MLP neurons of a small language model. Each row is named by its layer, matrix (down: output weights) and neuron, and shows model dimensions 0-191. Each number is 128 + 32 x the weight over its row's rms, rounded and kept within 0 to 255. Numbers have three digits each.
Before each neuron's rows, "fires before" lists the tokens most often just after its 100 highest values on Wikipedia text that the model never trained on.

fires before: "op", "are"
L12.down300:167056152132160108111100103128092085096098151177170164126105104106164096136099162157129138106158164140119117091145159099091132186082176125143167116120131080148148168124131103148142156086136133144145149177216124126052171159099148141152149103120166137079156091055099145152145144108158116098121119103102123071113100121127156033098160162095108100141128142140118168104085130153121145136121147134136137162111149163133160000131097108151118152123100139163184106185119121179115163091140145139120192150159108036124134118139147137207177091136149122105115136134097149088164113124122053110

fires before: " ", "ing ", "ed ", "ated ", "ation ", "n "
L5.down447:161126176179104127164161172109102102155127132118076124073130117059104150166131155056173080142147142106168157132132110131112116100178142100065152101190102200147055127114135144127090163115143115152131119083136110078126146174117174129098144122091142078082158119183167138098172155124134155204132121151116076099077202130174156125093102145137124144102114142117090141120165129109102114119146118130134081107143176107116118166105136171110135115171121088124100097109150133115092097071174115111109161100145101160174178123181082155140141103153159115145129160130066155103184171068202157049

fires before: "e ", "di", "er ", "ing ", "v", "ul"
L4.down328:140098140120126086120155136147122119077150127034129145119082094165136128153158150165102121075172089162131127073122152123077174113138145102176109160143069157156138153078120063066124206130163129143110125166103117095129127130107199137132169080137133097152095128113146109135139146086132119093120109207110095141171204086104182135144118134130135106114132142194147139192107168074130187118056144160197127084110109099157154092098146096161193105071157145096098101164116129148138088105121079132045124157137120090164104128124166171160156181152088110114133129097169104140120144100114119122

fires before: "e ", "e", "uary ", "of ", "se"
L12.down617:125083093075165104111139127154146128120169131148124171090158104179117140129124112146108100153138123122131093121105111120133158054083164129206129093132068129138112131061149134131107109153149168127104168051077129067221118090084141090112103140160132083179079084114105189134148138157177103141123084159131128073145189118132110157180103170043089119139061152139036126148129111160154103149119096157142175110079182128115111138143141150146169081137177143133134148120142191108110092152122103043119176106126136138101173114087163110126171153141131119104125109133160077147131109133160112150

fires before: "e ", "c", "k", "g"
L12.down332:136116146104190171103141127137129156102096148126131143240138186074127126165158108116114135115138061141110053106081069133103122085145155176064119118123126133167097124147126129082081169175163162085138221141103094124128101136148142107132193121095115103106105126102138102124101081161143125118137172150127141079157121145141066148098153132153138151082125150171119101097160106105135148130089144135129134101095142118138102101148168133093156081156137159140157162171118147114163098155082055171122132112139185064123107172107169085144149188074112084124137111197144097172074136078110197160

fires before: "| ", "199", "198", "|---|---"
L2.down593:103135124140145144121158154103140113177109114164150159098175142153151148143210072104166185125159079123141161145076172089175117112174137169111153124140143136211166090173155167189111071094194142167109183145099161109128101170164173094099137127137168114112083116059104152163146122088148135143093148117122157164147152130144042122103145108114139119121141129139078112157116123135089183106105096123079127083088160156088141141132116165100100111127047149167131115212066116144161118102071115095087160125093144191116141101152152148153120104153130133167078154105102143154070131183135109109

fires before: "h ", "h", "ge ", "g", ". "
L7.down740:151168142161093118156101090147191108146113134120131150127161130201185127120186071116149131131089148155090188131085095048118161144115066111155161131111126117209131131130124135172120119134131095084146153106078095120095173138169110131115166094160120114151113139196134165150127170094098159099168081097124104166130071182137179158183134094139146132119127095087159138164190111137156091119129102081116113157115107118133124161103192170115137135102151140092096127213161124103127073082127154164130127106185146169074225099112129133130091092148142167077115103138139120191097116134105076159

fires before: "m", "m ", "v", "ip", "e "
L4.down691:202116138136129170113150132083132076156115089102165123165118104176143126020086085149078158128163137156133125162136105086102106097129168109120137179143075132167117136099149085164119133116112073180159079126137186145096073112164138180083111106154108108100190066102140119105113146116185128121092196074149138106210077134084119162152113136161098149176115124116096188113130173156122119115114126098099156146157127075154151135136123147126118103134136071092123109195141118179116125135189135160146121150195126108174194131107133138115115145187118183120177114113157146153151184155088136136

fires before: "ust ", "h", "g", "u", "es ", "en"
L3.down268:112067091151074133106167126151157114145180065140161138116138168215166117056084010141131108140123118134129158128076117078099119110189080094164090094172145064173134151161150143128137155132177136121150131070091052116108174118078072105133155163108093137173134113146162147114073106103125120089139126083128138142131126133153166165140158088079093110129142138130117156122140115151140115129097138161119158123160129135113158170083149117119127141132121171126134096217122109093173124151084061075123153165168145175077130131144118130138126151096189132145088105134146140193094106189104121119

fires before: "y ", "d ", "ed", "uary ", "y", "ies "
L4.down713:168133114114157108126220130067090105116147078147147130139078102170159082111170079155085181138119098171216172169133180095066169137149137147165095145152177096179160158096112079175105119046168147165154118168136159157127078141152092113103102158156101103126156138130137092122119134118111154144112119082095090108154184127126150143155141091100125160133126141125099138100132117084108110098132076115145156064133130128142089143116152136109081116114104103119151153181151101116099083103103146156142119117117165132081101127133065159168181121036128148176130151140178154103109134231158117100

fires before: " ", "{", "u", "ut", "ed "
L7.down469:186077132155153105107151168162103130148153142156085121091135129085118128113122111086112076142145116106193148067095151179173097168129106154106138111135062122058056084098169134085150104074139098141169171168097147104170137075103097143078158146107148160067129128088123147094109085104126079152135181114141125156083172110165122118151102127102087185156103158153056072123129100097105082163142129085134142146188124127088120147100130148129120165153067098111132126131053078110096149158127117098151181171146131146106161129146095075147142125155117118196113126154202167122164144116159134068

fires before: "ere ", "il", "en ", "il "
L5.down689:075129113093139104145106125098126140132106141125064094121148116148149074113132108149138153095151093097131117123105142133131108125142089227128177070122115128089111113081129087093107088135171109144129149190134085115141121157105067075137107137131172079172070069121150112138125102132162093123073132089140183057103135157142095139101161181164122152076153136084122120175109145138176149112079103161087155092105078157124183103120120164191128138113201118159111130146086123110094086176169118122110138199166112132108082136148100207131169120099121143185166092143195127075111101120194161115

fires before: "el", "il ", "ember ", "i", "in"
L4.down113:094117082100170059117159140157125120187181056144079179106129135115083125180129136109085106165114124146133098146145148135109166105108075150120144082161204151123168062160138122173154129114088131127149130089104097131170090113062094131111079095125168113159151092093144092174084168113162066130121039149135120126163124127117081128116175106079187107129085143139138164106162150139147114098152145145146122175141126147168181116131165079114136053078057161116079115187122156127115124151161152179105153119086159165138175148166084123132150129076152111138084101091103153133153115133078108110

fires before: "ent", "i", "ent ", "p", "ed ", "en"
L3.down476:175107121109152145129067180122104124127140148172178142147105072163147118144137130206121167128102109140148071131113158081143074141150118106111116145114098130223141204078120130156100075065119122120184132132126137190119098112130151186070125113099096118088093164144128147130166097134166085193093197150119090134150101139132092148128137099142154135159116122086108125138085116127138106119088089123169116192159161086090194124128126165113130133146149109168122109199156153130100135125204141118178142160105052177166075133134182050119113073138100127111146112078144127144124166107085133149

fires before: "ic", "tor", "e ", "e", "um"
L5.down335:158145181065154213185133134066109156152159134148124152082146153137100126210134132144127129130142106141062098104187079148104092105068116191140217175115094141172180147069166135095126103074174094155131130139153129089134133149137131112131127103103141111120103165191156138204113091185117118150148107119102193091109117076163073113110079139115102129129126153110148136109071166099112109151086144147147136187154167188136105117128119134134071125131156117143124128170148094085086135164149158146130147130134071152135217119094116107156130144152104127169111172118143139159154088149109154075

fires before: "c", "t", "g", "ia ", "ly "
L4.down543:146155166147225087109161058137145118146145097133161148139124152097122112144076128121067080103097136109140108113144063134118079148127143126122100094114157156184117109141111066137125146147120167095145137132134191154070154084202118139118151153103160125074148169118141138166084187112183152135124126126116117080122154080116177111113083124086093145091133121146164101085118175118151121125099161168140145043075121091085145123138114127060172084096204158112167188155094178139087090169113096099140113083163159100120138169117108125103088166125131142163120111130176144048128144148082164153

fires before: "c", "ld ", "ig", "be ", "l", "p"
L3.down569:060102137138169113140143120094116128159089138114136077182134147106124122117111138170172095115163109083168083130076085159112106117174171116124124107137140111128125119117088142089178121158154130108139112190123107192059129102127070119151129143141171163083137076133145196144111097076101153151140089078171136117118218132110140143100155115094126104065075144127087150126124163190149125108152131076090160133147086089152116174121120091126148049129162152091138126113099161135146078146143103138112121095094148129113145108076143117218138164104109139109069183157107163065209130071192139128

fires before: "p", "s ", " ", "ld ", "s"
L7.down487:070182069188169162175120142153112143117085163100102148144145139172106107144123129122127146121207217100142126110109083175089123193113082169110171164108135098081160104102131090127148155111138093144102091174138185102079109166133127164140135077197150119159096159097154131107100106159076123139147143112136128045105126082115144113106116062137122153162136096169141104130129145117055094118151149175131135125147152150121136104118108105176133144167086160141086131083058119147148161134076163111071160149141077136112146113098124149077134132090064153159149152118173146108131165130114218171

fires before: "por", "p", "pl", "per", "er", "m"
L10.down343:157154131172117139138082139171052170063139174185048128149155101142138147143159178137129088158103153174118137108130153121128183188087121113137142156145145157155121093088100114124157132124092096158104130111191121102127136112081138070073092115172137092105125172206160119084123178130134167147147118213118117126102097182141153088124095158150104123172129167127171131156089106155170121126085088091157077153148126139137083123091091175139108092135142112181185087158088110149188093115120086140099181136083095122126120121092077125121063094152098137149122096163137195074167117110101131105

fires before: "–", "| ", "0", "0 ", ":", ") "
L9.down404:056172149081118212084148110086119108161150169139098102137118089115190104141148164125136164095142115134089121125122116048149103155109129099126098142149109128203164166100110124117136151139124127137123095110132197131112134126136100134158097127189093096091141063174118121212157143077114107077098056135135086186126101182105151124151110150135096171101139112142191151138200160096145127118126115141147158125120172153151085122106084084129144098051074045102213086118087140108108156080155147103121144161127127165124113113115155138103117115109095121130153148117062091180132175140125137148

fires before: "ic ", "ish", "===", "e ", "(", "ic"
L5.down713:099085109130133127173155097103163142115139112096130149126169117124139089128082122074147090131082160154175060090103129135186055105087142147075169085164180128081060135148166160152097136125109129108128138135146108114181071085125191090082135091148148083085109131120154117118102150089190088115107150138147139108120162096141123149092114125130121061174131127122119107182109155121124166108100121108191176132161074155079097133096121164154150102117115117145132134105075158125140146091112102063140103228115109067194169137126100099095106163121212168146102071140138129138130112175141180099

fires before: "u", ": ", ", ", ". ", "t", "as"
L4.down685:160134077132103130126148105145164123154112164117088126132150142112113078088073124197149111101072141069173114087084196138148148107095128087145098096136121122127115099130168163132091158175119160168159085151114162136117153136164143165165133130106185129164138172102084092162114178175156126121137148167078102196124132153123108078133117128167094168199182155097136080142152137175143135160166159131165100124077141081118137197153123103118136164124149078197163108196106157085139123121161166080154139133159107165113123131080094149191120129174175134153163109175099123141130157065196160074

fires before: "s ", ", ", ". ", "as", "ed ", ": "
L7.down596:156160102120124205167137135189160079157129140163137094079176165057090117132119108145086073150131146064132099120081135148139190119136120127144137152136133127159154149117163110165111094148104123167164096131134175124090162091085125172081145035123162183097128124130160107094133133113136132140103138148088115127136101143092099193121090113151117130143085131098128111114098134138167199128106208160177160087127128121124135177161125122106151158126159189139148188123074170110165150128183160160123126082179154154144172190143059123209076076126137164177133107108102134112146107107123191125

fires before: "| ", "2 ", "0 ", "0"
L9.down239:127129123078103139096163133104145129067115193109102121144156176100197140125156168100130172106122090166079113111111118128134115142111080146125140140102163162141162136119117135147139110144142193156098121120095144164091150177126080092087093114148142088070088171142089197124126116069104088127101117177153086075134102148114111130154109152104094128070079154103073119205173139076169107124120170102101147112073140170180138071149167133107130172125184109132120138241153154126113135099157164090116137114138086115078131188071118084136155143118084145125084154115168117176093137129180077150

fires before: "d ", "ed ", "for", "n", "ti"
L4.down386:179098069046144135121105175105054114126162098115156149084163164079088126112163126108137080125156137130136055057122189135177097174130109175111066090158156167134187134142162162198104129098194121179131130120152180094095161090117116140145164119132115081117162131091136125146153135125135159130159167138118112131118157128139093133101134117143142108136133094181146179145147139083175155157133120104076185114127093143118118168135121164098072055100182151140090099120142152127184101152189127085173094150131156168165140184149122097179105103118123105160107123140143163061134176175134157116

fires before: "a ", "or", "e", "an ", "ing", "ot"
L9.down552:101175122169178093126107164136106131190119146096152092119119209176152131159097103081093074123179078121124194118115189110173112149071132115123179147171126108127249099098148103072170164095162099123119119133095128110157114126154114124080100172124154159125148115162108090124111110160167167174159109144060133104092153104148171138135119131156131099098130104175113103132175117123084142093114136128146167101115106184100127181134127095138128090069094155166116161116132122139216162114114085107153096071123122165154130093160137148126126081065127101083135163113141181097175112164147181124

fires before: "ed ", "k", "k ", "e ", "er", "ing "
L9.down64:139147132152139089137167197146145120101096138188100103119124142139120116128148108134118163132167147134075123097086187124185191130125170131110152139118174120141139136117153159207095099130121159110116162136138147104155160143101098086160117088176104091118119050116170167099133083064142178116114080182163128161083123143073121177181137116158143159103113118126086099112131184125125103153136123071096154107089186110120060082121143062147203140055140083109111056105117087159134167106141144132077120092104180123102077175126108099159076112088122173148119137166113104180150107142082165142

fires before: "b", "min", "m", "v", "ber", "oc"
L12.down41:109110138112084147094173161156099133112105117109111150137100151153146146153075147089134135078153144150105140106102213136133153129077143100105108124129159186132114142082147151130169107143198111146187138088156079131159116115130146185044239119172097117159151101144105126159194110152168100087124162158142099098143047129134091087115124172094093127140126079078111141103090152114144123127107197107131171100096140104144141142105107175150163066123149094108110060155082139150132194132063099108105118138088131099124096168097150101132117072108111139156065095130128116091117164198137092114

fires before: "y ", "t ", "y", "ies ", "ce ", "ia "
L3.down247:198151105169118127080078153141188113126171127192131118124106147179115152091151121140109145105128167154149105111119126091126151159100130168166128087100166093205134135119116162126140124159167153120127068097115140174141154139124143100129146123138123121080165147119112111135091141132077112207174167166109113139188149120154119111114101096149052136143153125172076080105099115101038134136109131127192136084116118118143132159209112095088093060139147157100155177218128160151128123127134096179164147132163139181141100087106115184193136109100162123144121144138104122091092114183182047119

fires before: "ish", "e ", "ic ", "ish ", "4", "7"
L7.down368:115134152082119194125111196123154119147126085113192099134135163118126093111131112112155143152165199095155111112129094139143151133138104116098117117126131193136124130079143177116193114108139123095102147112141152165157108137115138044080120122011126163153138152093156086101119092150127099166148182166158168076131157094088122073130122085158138132168088083129085122131102133127110152172076108121173166155188114137128103143155143165155103115133119126084121167146118163141130116095122173181149088174162195101202137225070108047140121144123141130108076066140126120142116107141148097110

fires before: "or", ": ", "ear", "e", "ou", "ard"
L10.down252:085174087141107216179175174132158118179118090153097148149107192141115125080095160139083118114155152116100155063140143091125140165103135128126144146131142111103123167096102124119150167114128112128047136163134101120141139173119148181156085173232195113118142162150135124129110115131114142131107081139138164097152097093152155121081070110195086193154123157128151090111105161144077093114061053168150104100080130130147175084135123107126148150142084118127132158107152161079157131112072110102139072096109106177076139108129137162094161127080067103119180142162094136129136113089089114142

fires before: "h", "an", "e ", "an ", " ", "p"
L4.down636:118104151174144158135152220129061162110146177185129094148102079086141110125128166162113115099214163071093107098147137154094158127134128125164144095092107106102149143203107105116135127130135155127133094119107155136126115142175142095150094113182130093126100114131102108107095139076141178144105225147124154051143183102121193055086119133144134146151119156245153125095142139081086142080132114161129126143171125138151128125091083145120116147128089138197106142100119111145107135147148083133083127128159101110131099170122166139133125130191149138122150186084198085087144128122068145130

fires before: ". ", "; ", "ati", "st", "as", "w"
L5.down696:199110100186123112123196098119169102126126114102148131101121139138089114121091086178181095091089130112134139127127164098149132121155133175081127129091105171122093104110145179140113196129164096115104185092084168155147173191048115147034154146111078124133063145180128103159101184154197123106199160133077108136127101122162138107113110122175155137174144156114068103174095174092120100134151094107104136133105138119109122213165138183118182152162095147095142101143106173150182127138145155148155072095137105138170112132131118169141088086107164149132146149153160155078124148134103119122

fires before: "| "
L2.down561:075163158135118122175133185084092118139129186126147141118142149164146140148129154102151121154126115181098166086156084078086128099070097185141084129143105163124067143141128165137101150122147036161098121115108080143082174093183190165135137111141102154147119110113162163203155090121126116171126103114107101158069137220171095121156121138166195105140132114104085087178088105103153032131131126137109148120135126100151146129064122197143134196153153112130085148152122115123141095124163128148139163126136153093161126152158136152127105088156124146093161155161166140183102105183067105163

fires before: ", ", " ", "al ", ": ", "er"
L7.down486:109100058080093113109153172165093128151167170131151118079169087039134105112182150146155134109096132096104172145152145106141123175136088192145089063166132143141178134106143111122094137080090104186156142169145149154121200114125110095152153125135187165133082171101128074134105114159112098166108122152143149137122121135127164092128175113186123114110183126100156155129119131066155136112124148097105151181091089177179097111180134136120104136096117148179093140148157158147070051129070163147118100132114174157098085114083066146082154110078129126116075107119102144056141180106131119149

fires before: "e", "et", "le", "es ", "e ", "es"
L10.down495:126091138183210166137145168200093162118164099100187140172111132142150229148126145082131160126148084123177149111140108171180072098098176157168141124148197118111156115114169151085120123131070151080094133121128146125127100099191145147122199089095164123151139123164099129091123085112145134113173150158105132173155098140074112122142101100148141125125107182138106119120174156137118136088037149143121131191183157129144149119067152148130193128183122117160161119127135102123117072174144143092135122093109203095094095187170119128165151164119131109163098083130100131147109151132110122086

fires before: "k", "k ", "an", "ent", "ty "
L12.down502:193084144138131115132136208154153154107101107072105168127097127086103094127178147053099128104148058120140073099133073122141152163081136131049134166151073137132067153107097197176165097117144099127165160109093159126131147112077162072082132074071174121140129069110150139107132122146167121105107136166131081165150110108108099133098148128188126107115147131124111116129131115139078128114155121140176075162133239114090148057096164063133110119092156115131122143146081126131101082098131132125104073096108107134112177171092137138177155146097139117143131138162106156157097083173108145145

fires before: "e ", "m", "| ", "("
L7.down121:135161156109122054128129114133114103132141074152083097125094082129107147149104130185011124150132130146090147131172137135139121087136236115144153170114152116115119136148149163131118149116146159118152150153116170116070092117124152123080078134151093187137180192070086103197104106122205087055114128136095143103174109111110131190104101089169117196107130102131095087118101101145100088160114143132162082102135171104117123163087180166148153155155181098084147147145114119135165143122112134066146090086100123110099186148156178118170130124132161102136123100095142132112074077114132158146

fires before: "d ", "ti", "y ", "ce", "t ", "t"
L4.down60:142094086131117091109124143106134102133126127089129107087132147064066092129133137094128111125139126104063097132120093136225094199100166169137098062132070142156100084143158148153075130104138140112086098156131130122127155165140134204163135095140168132153116082098131052124114114107135198152137157119142158138085134143142092189094123092124139094139128130137120135086161118155129105132098191089116109089134150129193093131150146136157082169126118101125075155205176136127097035140106151094129121139176189112176129150127075114167138048121103110170180113124097063107110149172122163109

fires before: "en", "es", "f", "p", "o", "od"
L4.down598:149115138114165099146126107120109091087137099123166097193104134172130156128073103182148138165104179113179126130121122109137109088182163095077119130114140157189084155142078149121150052090091160087195111096115126134150146082119120116060126132087116119125176142146134094118138109112070123102194091162140143139155138123148139043143122078162157174162104136042104151124110137155124098132055076087160103138119119069087135148125140178148165109147176104128142109182156104152185185111151131114157178201112106135108088081127164107153125174150092137129168131121188103160068115085144137130

fires before: "| ", "|---|---", "Ch", "B"
L2.down499:140096134076109119129134151150104118096131131115148133087196083113179114105227101131130094079079169171078133102066117097167162123180137134103100139185113088207149135110145160168104119108150141133145180100151094099159092169141149148115145121124124109110114127104103179140138093108151161125103115094066132140119143147146044161151133065134143151105108131165055139150166118197147126146139118152102174063118083124096147081138177137138151151083111086138181119218149070134085120111115138099139115115098102110125133175104169147087125185162133154169144175156049091114109141105131100092

fires before: "m", "p", "b", "po", "ed"
L10.down227:148146150162114158136165107136095179092161144165079154180118123122097099130165123133143132150138172160073101131176139150103140134168126166060127081117134143144095177121141122113098183137122142134117171191188094150146155117119103176139135094119135140132152156127138092141180180120202103149087119229100131103156095135094099117095148148191111177145140077146122141151137156091149121079116162165180156150137112115095117081053115161156142117164075094144155047142141092129175128097137104095120144115071159085116153159058079087093079121137119067165154107057184131152141133109119171140

fires before: "ere ", "ey ", "il", "en ", "es", "er"
L9.down450:102130104153081085116109121108087096132125109154130119159132095128103143176132151084156102164141163139134140146116075134155190126109158168134127167127105122143151077104118115067175172133155171196142108183187102128079133152066095152215102167167120149137070068162077118113158123114171143195087145113126097079123136113139162084134160171098182167139118097133123127102095143124146145155051201182126165098097115163109197071169126134169125087192110146117112167163152107171140156119163159064175138129139121076089151105120086135155157119082110163138136099142163109131123126095141188141

fires before: "e ", "ed", ": ", "e", "es ", "ed "
L12.down595:080088127087158180158128111065147121119142053153174171048102157154100085148157167147131133171098143123107156094125133143098170134063142099124177081119068141099110149079176173115124123163192141118083127070067124076175134152079170138179132131101130114111143141109124116182102178128118126082109084129121136128178136118085074051172114175127209079117139096146096081125102136132118133095117157132166151156129087170123117113093147133092139129129122167073093162117155158121077134175159163165204093174154096122086125087145128115116118123111102102125117114091096135077132127175110138117

fires before: "th", "d", "x", "ard ", "z", "tion"
L9.down717:115088070184126158156089130102159170106178166109135195161103185087146099180125128161131074099073127143129141082163154172043154172114123126100185151113123130114070147109139106115136101174130145126112109127175169125175099138108147126146075086124110192067124143104173152065076057133182160078101108122153077143139119107117149180129079194142144156101156131120181138148077135129081121155130126176163105117149115160109119149137126135131162168159143145160173123161146126127140175110176157117128101143116088123060153098144113184118121128176124157046108118104110059140139112133167149170

fires before: ", ", "==", ". ", ": ", "g", "pl"
L5.down60:076142139099104134091111154165100108148125157071114109092122130095194057125098113143153114121151120125138108129117078187107071131113096178100100077106125087140121102184124138150147167113096119136135041105132181105134151177142108111126096141125128148088101147097123120137054089108181081149100134174119175126148129150146144094092154110123180116182137202125114098132082123106097203142085138113106110135118151159160095113156102072065140103100140164156121176130116092124176201094072156155110168135151127120158127138165154141131111142027123123155119195164118178042163174147116134110

fires before: "| ", ".", "ard ", "0", "on ", "on"
L9.down544:147106147145101147129143118049096119126104181148154139140110069175146095188174149107156182094088121182151080134107081104193173098179132089152100081138155187146107107099127153098165140119097100106068123136166176124127123110144167091170110122116106134130158132152090109214110121075144118119108067164135144195145111143124089137142099154094137186087120107137125123088141163167115131084094101096134162137098155196141156089151146177100135139113155112109099127160159175127067112144075172108153141103173094090082154085142169161168120106155101106078074136083103076124085138089193120121

fires before: "ed ", "er ", "r", "re", "ed", "op"
L12.down706:118070067107089157122114133127112143097112126186155159162115101089132131183095088149088143166126189097125141104097116179136156162111102144090126105057198112123174149120167096095163150113125127113074149174129158110136157102079132152149139168141127136095089087071142135110138123165115101135138126147106091133114085174130165066096134073110115094137145048111150132050091127123182146128109070111158124178091124134158177080084175126168168108132123162163134151134151155144115158159166105119106142176137137097119102189116103188159166206121166074141109171194151103085096076130093175119

fires before: "ad", "e ", "di", "d", "e"
L9.down132:159125165122194111126137165087121094134124135092148119088098152120159149104129094186080099147107075169105184098156117172089163077155151130190070102153100123120081173078130156111157119145119129140122105134082131079108144088142121148111176099118108127114096068098075150167163114093159142078135138195133146155148149148104107178101080091095110162138133145106085149096169149137165183139079169128105148109104185108132154106151206077108180117147131135156153201117141153184155085110127125089107063084140159091119145196150144115154153104165147116098156141133055104062128158097118181170

fires before: "to", "ust ", "t", "u", "ar", "ember "
L7.down739:143126136112076113114147088133166115214207135125089143162151169140117124130134099138117082156126066116083100176176169094137138153120095118148128120129144104162188097132133154149136117188179142082167132085094131107095102114124079131157147153154090143133163109144173140138161173153157155102125145162072088140157115175151152117129134117140203108109101119146123201131130154139081080150090126103128139129108148092133071183121225139132139112076145167117087137183111119118176080118192168182124114109079126180102156106168158128159113122104194154169107118157175100164043110169104141095

fires before: "v", "m", "st", "k", "fe", "b"
L2.down92:135093190151166155130140134120150138169088138158145137090105083112134132102174073162178135112194128149175094162127060064114166100120158075050126138156135076191140173126112113167149153084096129129103135094147163125104097105091165155129095077108120159110115058112182107142141127082133143080118140080153124096130064165149132136128120089177134194121159093139141105157095172171154097105146144193094177096149127139138106170156152133113165116121163117111107085226126122133156067163175107108171117145074134154116134139130120185168117126118124133088139175144120164097141126141153053183

fires before: "| "
L2.down425:114151155197077119170159153110104095105131200131141113124117150173104139149156113086148121153134122157125166098197101087126140119113119168135090138124072197156043106148081174092116157143099072143084118085075112138063116085195143151104101100140106144191128182082134104160145107154101103148121121138118110145058102193191127132142129167160165069104151135133110081195127096098195071137134168195114161106153132098168141128111136159126144170153166107168122164137115112087108092123197107144134111162154125087154103157155161162122120097159133102090159150134159150166099154124093091133

fires before: "c", "s", "i", "p", "u"
L9.down732:141122133155153218150109147109112125132195148130137174159125150129160120131085111164062113159103095142112103125147109156112115126121064128111084165122112100137177132177142169192090085135186157110149099118115098129176103141114128151134175103072113087052166163127112091079091145196143148126133115158092102141094116095158101123165088085096126146160145188185108074172139147141167146139112105121169113066138049110134137152073143135153110083141054142142130136138123159114165169116180096096159105183151093157202165178158148078115087117146140148135172103099129154172113186152140148085

fires before: "ic", "o", "al", "ow", "igh"
L10.down93:155128125121129121142158141100129140101193101074092163131089126113131179096100176166146157141175107199160149144153103124124064147124084136124130093106176157072050164092125126097087145185105139096134154117096093113155141090129146155088070104158094144135171168109165139146104081177147083176108121100096190134171083026123129133080146120163146096128116177155129170129122124069065146149105139097159168175066171167103076093164136054141134132088143140136093105071136153079154152172146130109141135098124128107172179160095120142114137187127101097114159153092115114128111120106123103169

fires before: "ap", "h", "s ", "e ", "u", " "
L4.down93:093125122133122115134111133149183158143150139123171153126116099189164189109138090135156120128119144133128127105135126069088166152106087119155115141150155149244165092118105128184117093121173119124140148074077117138102129119102112128153168119151146084154065134155180189165089119100150119133197107149086073158153119189156143123175097127128146130175120105096115123134146121152152130137146085078142098156127123089150163165105164161139182184162181175098083107228143117133143073128110125073194149170121190145106159103113116115140093150122183174131113181097185120149087097197142138142

fires before: "ly ", "c", "t", "e", "we", "l"
L5.down392:133155124129144100091183111111146132145097172134105077109151130151177112091149156155085172084104179071081080132116052100092114112163145145137077126093168177143161128142155083098170183161113132131104129155138142137125182151127140121118084138109192140112111067168121185154094141142141137171135195088164139110118108108131119109110109080146102100132057120111116156026134193182146105143113133109100147141088145109155192152146117135130102130111111075126100154117118135112088074121132055127121143034110117073154119148152157100101111139179143181091151124093198129117174063125157096112

fires before: "e ", "ent ", "es ", "ent", "ed ", "("
L2.down575:067058116159165116141101092101132104131151136124109131145175131046139090136120097130157099145150094071197162111074163118131184109119108115077184107090127123141061117139167107149152154176151110115142057078095150028067134146046158118152114156151047132139164167138128105105132115058113163138098160113147156088149143124066139091111135128136147159099146125123106141070097156060046151128125103111123119146109112196135150115118120119101163112138165118091102124095094173181126119184118153090119155124079120094097174129162114117072153122083149123124109103098134119101143119098105143148

fires before: "y ", "p", "ti", "l", "i"
L4.down296:158090156113100115173170148144081178128103109153113116126112093071132129137110102098121108084110088136157043113113118110115109125149096085124137084080090077174197187129169168152150094098139118156150105114196191131165047099137101145163126130125143146129091115131114210136095117070096113106156115170088098170177119154103122116171119130165203121146130103141134137165085148178099071124118132138152188077141137093175108137093154121109075126144148124187038145188194114137101131105124122118128099161143097157130094100126138138139088146147170090078189163128150142134089118131136067127

fires before: "il ", "of", "om", "in", "ac"
L5.down600:101101131098118130118142076106142159177142102120052181100053110182166087152129157103190119118157142090159120121178103115093145123096092114170208132159136099143178113131148138151108078087106139095120107125107133131108137114075032137153162119163145064124128155104138023153071172165132139138136119109106104117092135164142112169143115172111112066125130169144141145166141118154167158119148118111108086126144083137142114185129103123116136087134146159116147082163130208123097145148106132144081124132075142171148163133120126167152127141041129161094092064133141076163089175145187123179